config = dict(
    n_layer=12,
    d_model=160,
    n_head=2,
    n_kv_head=1,
    head_dim=64,
    d_mlp=640,
    vocab_size=1081,
    activation='swiglu',
    norm='rmsnorm',
    norm_place='pre',
    norm_eps=1e-05,
    positions='rope',
    rope_base=65100.0,
    rope_fraction=1.0,
    qk_norm=False,
    attn_scale=0.125,
    bias='none',
    tie_embeddings=False,
    parallel_block=True,
    init='uniform',
    init_std_qkv=0.0395,
    init_std_o=0.0,
    init_std_up=0.0395,
    init_std_down=0.0,
    optimizer='adamw',
    lr=0.00209,
    beta1=0.95,
    beta2=0.99,
    weight_decay=0.056,
    lr_head=0.00534,
    grad_clip=0.5,
    warmup_steps=291,
    schedule='wsd',
    decay_fraction=0.748,
    decay_shape='linear',
    final_lr_fraction=0.02,
    batch_tokens=16384,
    seq_len=2048,
    doc_mask=True,
    train_tokens=153500000,
    steps=9369,
    dataset='wikipedia_en',
)
MLP neurons of a small language model. Each row is named by its layer, matrix (down: output weights) and neuron, and shows model dimensions 0-159. Each number is 500 + 25 x the weight over its row's rms, rounded and kept within 0 to 999. Numbers have three digits each. A neuron's up and down rows have the sign that makes its largest values positive.
After each neuron's rows, "fires before" lists the tokens most often just after its 100 highest values on Wikipedia text that the model never trained on.

L8.down68:461505503506526476463477460511461476492523494468462513536521500492492510477514529484494471498515548505493498480497527531496486477524548456560521450533485515507533486470483519503456529532491492525492516495500532500484515544472502484553498470478522524527518488521501462476476472506470494454474484529517486477496512464560505505506509510480554486470508508492514525506501459487491478483506525483472455467509522476501527529462520482470529497481432502541522503526445489504484518502499492
fires before: ", ", "–", "| ", ". ", ": "

L7.down590:469483504498503512448510516491494504501549491497474526490450472549507508504491502451514501507502505513503468485521512494503469483521538465511500496531494485502470486471480507525467482430497511522487520507520564502509514499457509509563460510552457468504504470474482497490501525519479470539502510493513484523507505474505494479556504527483434494525533496517521539463490454481481509522476501509513502493509464501485571494484469457496501476450474473507515534492456515494494469487517480
fires before: "ed ", "s ", "y", "le ", "ing "

L7.down240:490512514513469496486449489518487545484493488456493465542457470507497493488506465548537520505478514468551505517499487475491498487477505490495494545507513510545517518513534487502505508449499481483508524511499479461520510519496478515444477478512532526492469472506513453527488494479488503540462549520501500507523477482481535500474527547462486540459454509437513496472492493503541526492509459487483522541493492515540508526496524486533489507509529497492468475503507502434472527456479502
fires before: "| ", "e ", "n", "ly ", "el", "d"

L4.down461:549498504479487513546502437522549505483547465510494496513510537482504506469515532486492510519482524507488525531502497516479496496529505479517548459449532481501479508488485496530434519483474498539485503566507518477549481489477542504519525518480587529477455479511510506452462532523530488497511503521500491471499491500502494493536515502488545510487503501492533481527528533506499521536465494488530524489470499501474526521542521497506516505510490476493482497485506563505479528505522507
fires before: "h", "e", "en", "ed ", "his ", "ment "

L5.down450:496497502504442532504524488520500518469486488521476489509521512551541538484507550487542501494535492522451455481478480481464508519500503514545512504498563469482508456486493484471494517519526491527530485491521513503512457543477513534600482505567471473489520486521501484508482474470472480508496507478497471519498493492523494483499538501491486488487502549483485540482521467495528487507508506515505519516459496489529527460467462520488478527517531486523506543477524486508500516522486473
fires before: "ed ", "al ", "ing ", "ern", "fer"

L8.down461:498537488503518490461510496513509543524517540479475472498519478482515512497486495497465510535436448468542502473500502513514505493475535512553520459513514455518513511500444488500513489485534529539480510498527538484487538538518496517483511483504469484487494517488492496526526522473512489509511504486494513504493480481537522442488501499517543521447528476512477477496458510494507467522472474490529494470534510482441529447484505538493530496509507519503512498438506503500526583516504519
fires before: "==", "In ", "The ", "== ", "==="

L2.down81:541519503467507494504479483499505498536467505495470502465500483489529534508458534505479506509496453525559499459506484508531487500469508513491468478526558477470511492486485497503484508483505515483499507525493493522486479497517473486462505455451484503484509504510514501519483501469492497481496490499469541549505507521490477521513498517512509510460546523528487480490504551544517527537521474519464533496489549473445519511474467580463521497530534522439519467491502505520493567522515497
fires before: "- ", "The ", "===", "In ", "B", "Th"

L8.down426:485518476525497502495501484524529474504468486470530490550503463490497541521518526478481496477499486528490481474483505516551462491485508534536471542478499508472465479505514479517509522522483498508484494537537487482480566539498513503479515474505454482572505458464540499493495501494483499461507510507498461508536435480457568475486550491526515481445473547487475501494489510519488492542530459498501511530474519507510494504471534493520483533498495511504503538498523495504487504487460504
fires before: "st", "tis", "el", "an ", "on", "d"

L7.down137:479473488469486519479480468542511545504499538503492504469500459494534517485502492429499519554486472495590483507471506506480516496530501527527488445481512490513526514500510490529491509511521504507506520539486506519504509503502502512489513471506542501509518495487477476521504564484504505494485519518519532503448500462504496493517520522527550520506473503498567464490502458535474507492500431519489529511490484460532514526480502524500562507538527493470503517478513472512469486482540506
fires before: "ed ", "ing ", "s ", "or ", "e"

L4.down363:503502499492464505485528514470494506541509472505510495528516552470488503503518525520462514476511483491543520508490477501464529486501476478523439519492525516491477522483539529485465484509499512475494524448473499537475545552528491523480480508480498498544460503501603513517552488488489500518536535505496478517520508462514465527523530469518463451489533500526470548503534487490499493526507489496524535555517515489450495495507511501521481479517519490478473492491480531487484525512507490
fires before: "| ", "ul", "si", "ear", "p", "|"

L5.down243:537503503539456497501508515483497491506441499492479520508529457509529542507484472527498438500512526563497524496514457503505459434513460475519465513498471497504489539526525501510547527523480462503491480504509520456506529484484504536494476514526458486526489493483504498480471478492490480505493484476485465508485506464441518513493486456533472534532489470487477480500495510507452526573501494502493482442496511503503487499481484506486471481478515552501521510520533500490523485530466475
fires before: "ch ", "e ", "use ", "urr", "'", "b"

L5.down394:491476497549539482536463491483504486495496490511490512490519494468560440515525529506492525501474504496518517458475516477481503520520527496533475505533448467530485517466486479503542492498448505509496465512483485474504479518491469441548548512500455493518507491525524495523521489498468499520518475525493496460478524523474564482487486467511523471518521488508488552525488534501479539504496511469475499505501550494474482525493478533523477519487520507458492485500446497475469530505496448
fires before: "ild", "es", "il", "s ", "t", "e"

L8.down633:484471462493447518495505467530511529498504509460494477503465481520489498467522494520484505525524522554464532573491498483543482541512500473462530464475547478511529535503483478529504481504493488572498466472507534480502528519509477493536528519518519499497543485524540484477455514521508485523476484501476548500469484463541512492523533485487467466468485477488528495517506518510511484470482461536498517544478501507514507492505522481524521492472533505460510537486493507547488495490509470
fires before: ", ", "ian ", "an", "ment ", "ment", "ed "

L8.down639:468490490514536526499488478513489528488494528541468512509503516483484516462500553504543490579478436499526519461469490510522500501499525527529497490507505473491498486464514479497487543502498474546559497503518477468519458503473481503515525524533537524506448486491504494516487517462486509503555496522479465514539473472504469511486559486490456518488467501542511460480535495507537483479525504488471490529518476513499505492520518522450477548500527511498487477516518469474471488515513483
fires before: ". ", "–", "). ", ")", "), "

L7.down242:541535481495491509512490484494476491548506478559485500503516501536491488470466448487484520497489493511482478503506517506473519538455529495526509511518509490489534516490499532485486514511495531524543534537509550497524478482490553520507475528480462469563493472487543499515485497494508528474520512492504485511519484479475551465475470538495534523551501524518444494477441496539505495516484491494526480498478518491524496538488503561527528503498502478477518510524474508482499508558551526
fires before: "ess", "es", "ing", "on ", "il", "ess "

L8.down303:526511556524479518494500463535521460486533461465496484489460497497474526500454510530497554498499479521469497511546466454511498487473484502496523471513505469515487477476510469539483437503489501512489522508519510502508497504505488467540531491515503437484478505506467512451489500522531538537507538453507527533492495506492517509500472500511490526445487528422474490496505522480506471515474477488560494517508484535522465503509475522540506479532508515516524467516470487508495515496536505
fires before: ". ", ", ", "p", "b", ".", "en "

L8.down421:465491487531499497441466499521453520515462482526497534497533525533540497498463526541446488505508511526520532502509483453504521503513491488502492518478501526487525472448496524499526475465521496528529440467483513527514483534551546463498513502506487488502498498514551502467517504520484532478561507472484523532484503524495504470485510515494485520507534477501491478509533491485518488507510452502448508499581528508492489505458506520506491476508515496533470475464490480498495505554475500
fires before: "| ", "|", "and ", "tion ", "ents ", "ted "

L8.down403:551499507497474521511497488512528471449489465495498521470489490504519509501548503534510511499511466513490476493523513433513481490490480458507484502454436523500475505501558488544499499509494492469479525479512484464492464478481488515517522525497499500434489472493520494461458497514492507507461487494499492484525503460481532543502528496481524500473490494517444544539526472511485488513482555480451496422511492507544526516527472514502485534488508484511478493467465485533527503492519497
fires before: ", ", "ed ", "g", "ent", "p", "ber"

L4.down439:514459499456489518532431541485496490497477512476504480487501503500525478494534501504484497503462494466495509565536529504524527486487497494518497519515559498486503491555506512456438544527488538510490515532512512519482476459526495499496478514503492502546533527537505535512451460508518506504514503519517498503497482530494457473538462503465494511549503538477493479511466505517466477535527528491531473478528507516524459523570489528506526519513472516510474506516501538503511478506486490
fires before: "iv", ", ", "ti", "n", ".", ". "

L4.down420:526504485492485494521489510490467538518551466483525504501476515537490495515466521462508500487508486493459555521461462469519476489485457491516525510562528506484467497492497537501509526495479488515522487528499488501463516483473502540521495484469501520520481517471457511529497517468527532528497538495512489431473458522469506461498489513478562533509504436534500531520495487508464469506496524536497462459481483483499502488496507520518525475519499498485469492518461493519475566466485495
fires before: "e ", "str", "ed ", "al", "ated "

L8.down563:572511503524510494511505490494514523456511488519491457452490544470509530508492494423507501456487511469580482537499517476465510473486509484546490458465509493525459486501478480502486495513511529585503506529495490512540474519528481495520515455505498480483516466524498523525502514484525498522494455486545514496510521467506486487480509498495515506512526526545469488484522497483504494520496466445531490486487479495454486510487524508493491534486522498487545511491487503500473477548481493
fires before: "He ", "S", "The ", "In ", "H", ", "

L4.down403:499452514466535474511492474497518508494476458460480502497509519507499488523513467514490472481482514510471490511502485518517515444522551539521508541534482478454502503531496515524488492499492504522486526506478479472510498478479505526518505487484465483546513483486494470513459514520527522520534431547458538512500496484529515482518473554455484495568504480475499549528574458520512512508526486505441490480533497492518528488499518497535489503478495506497484507494490441496492493499467508
fires before: ", ", ". ", "s ", "ing ", "."

L7.down516:485504545525545560543518505497516487473506454563506449475472486482509495513525544457518475509495479482483515517488463552469421450498457473508500509513500500499481506530531459544490517504479481503482513545503477510511528489515505517468477487508478519450469498500464509514508498483463470548515530501503500517485495481511472485511499526504508528515500483498496492503506468509528527508462525500503526466460464466490496504470512483519507501507517493475507529511501480529486554525450536
fires before: "\n\n", "\""

L2.down606:458521477512532527521499478529503529519483472549477503484513508507503521464506430523509513488491486523497500519461496520554529459523514532510452496509495529497482518556503472516474493498492515546475486508488498540505519552492532508484440525469530518457475478488482521521542470524519514508492520485507501447512504476525543501493501496536547466473470493482470510508477503483505514498489498498512520501495486527571522501491473519501513496506519467502476508489484531510489555459522562
fires before: "al ", ", ", "y ", " "

L5.down322:545480452525536466483507477540504449568490484474539498473475518512523533532484491499509488502505468481506474469492438508517511500513515486443499526497520465516537534516493497520475540538516544491493516456508534462537495488489465492484517508461517550542498470504497469523515502462507470468483504533489478502502486464478468506456489468519485477481470521479450512481542506461465473486522497508465475499501481524502517501506528518492544482472531491522483493507476482511508513506519510
fires before: "n", "in", "ic", "oy", "e ", "er "

L8.down482:470474502553483505504482491503483531521472509493528506498508508485505514489503531491510491561466491528497537504471509539522493491489514472505486451493496512449526524496529502534492515468477549558462525495521513520535468511511486455526450517497518559486511544470498520521511514518462531492485546535479491545514489531542543524514503468500445538556538506539525463508491525512500501475501519528521491494500495496482487524492485485495513513458487493521497536501486472462535499465512520
fires before: "| ", ". ", "d", ": ", "–"

L7.down351:496503464513494519449529459485519470539486567531498494488517503482554477533477454490486479480498471494499508511501463517514469470514525526500506503491512521460514528535532500476519487496506492464526447534508463495467508513524467517474498497445509471511493489464504474476457465503493499499536534509536513467469485525503488516563559485485541486526532504504462536503453459492514495452472509509499478541517494502498480487524507504504499529457496508503505508521514527520541517532481493
fires before: "ated ", "ab", "ud", "ate ", "u", "e"

L7.down576:485477521494496478543504496493492506484469502507515503521531496557527497528516469501475546500458531499530514476528505487532536483463495499491476520549490519504498491521547551520477537543535486509494455523500517516491481508511530515469502521495474465478502520526501481481539517463509489528468523498505443493464506515513480465521517503472548495512526495511508460516491480465497499551513531469523516472489527500557484486457462506502515482509518528464554479522485535486514452482554476
fires before: ". ", ", ", ".", "-", ","

L7.down119:521502497544500478526543461486492525482528497526481476507511467489513530455471518475529486515486503496544479493527457549482469503502480468515520503527485477584505497498451494516478497502524510510455505540498498500481494481465536530496459479523457510507511492521476467538493490478434503491503523510478489504487493517526498538505503514487500500526507502501495541496488486496500517548513510479484469521464482534454486519484480594490530507531478488467525504523539488501448489511488484
fires before: "\n\n", "\"", " "

L7.down193:513504517480480491545472499505470542485558469479504507493486529558503492466484513537517512485483502472534468458504540526501490512507484538454553486509472525542463513516489507507446484473506517546488520519473484512460491505481511484529506533472520518415487484518479486508517488508498488492472484496532489487527500487521516527482526524489491471487493508535513508490536526509499528520528502494510523483515486465465477479462482540518555476499481495482513492476498532577494525476537488
fires before: "ac", "t ", "les ", "tion ", "l", "tion"

L8.down551:567505496532513502489510513494525514473504525509490484474481519493490510509515547490503501516459491472588520483518465498500536458498452495524487510497499502487512481492494522516514528509502499505490497553539525499547509473537493526522490483496473509484516492489486511501549479493489499475489526499531510498470479469481531534519484486517499552485502515573486466473494486530496499532489554499514529475504492464426505489457510558488539482520499519502498448521524512504478548537495480
fires before: "The ", "In ", "It ", "Th", "B", "O"

L4.down547:505569474492483520486510499502550501502510495484469486476492482511489511477509497510535475464485530510523459514501526476479486460504482489519477473516499527452472469463527489534455473532488514484479533537511539503514496496468525504510490511443546526515499485476478494527457503498499528483490522531509506498530522478497561501491492515480521481510522496503450485561501497470477493556533554481516500533505493452576482510501504541478489468496461505460524523508518501529521487498504493
fires before: "al ", "um", ", ", "um "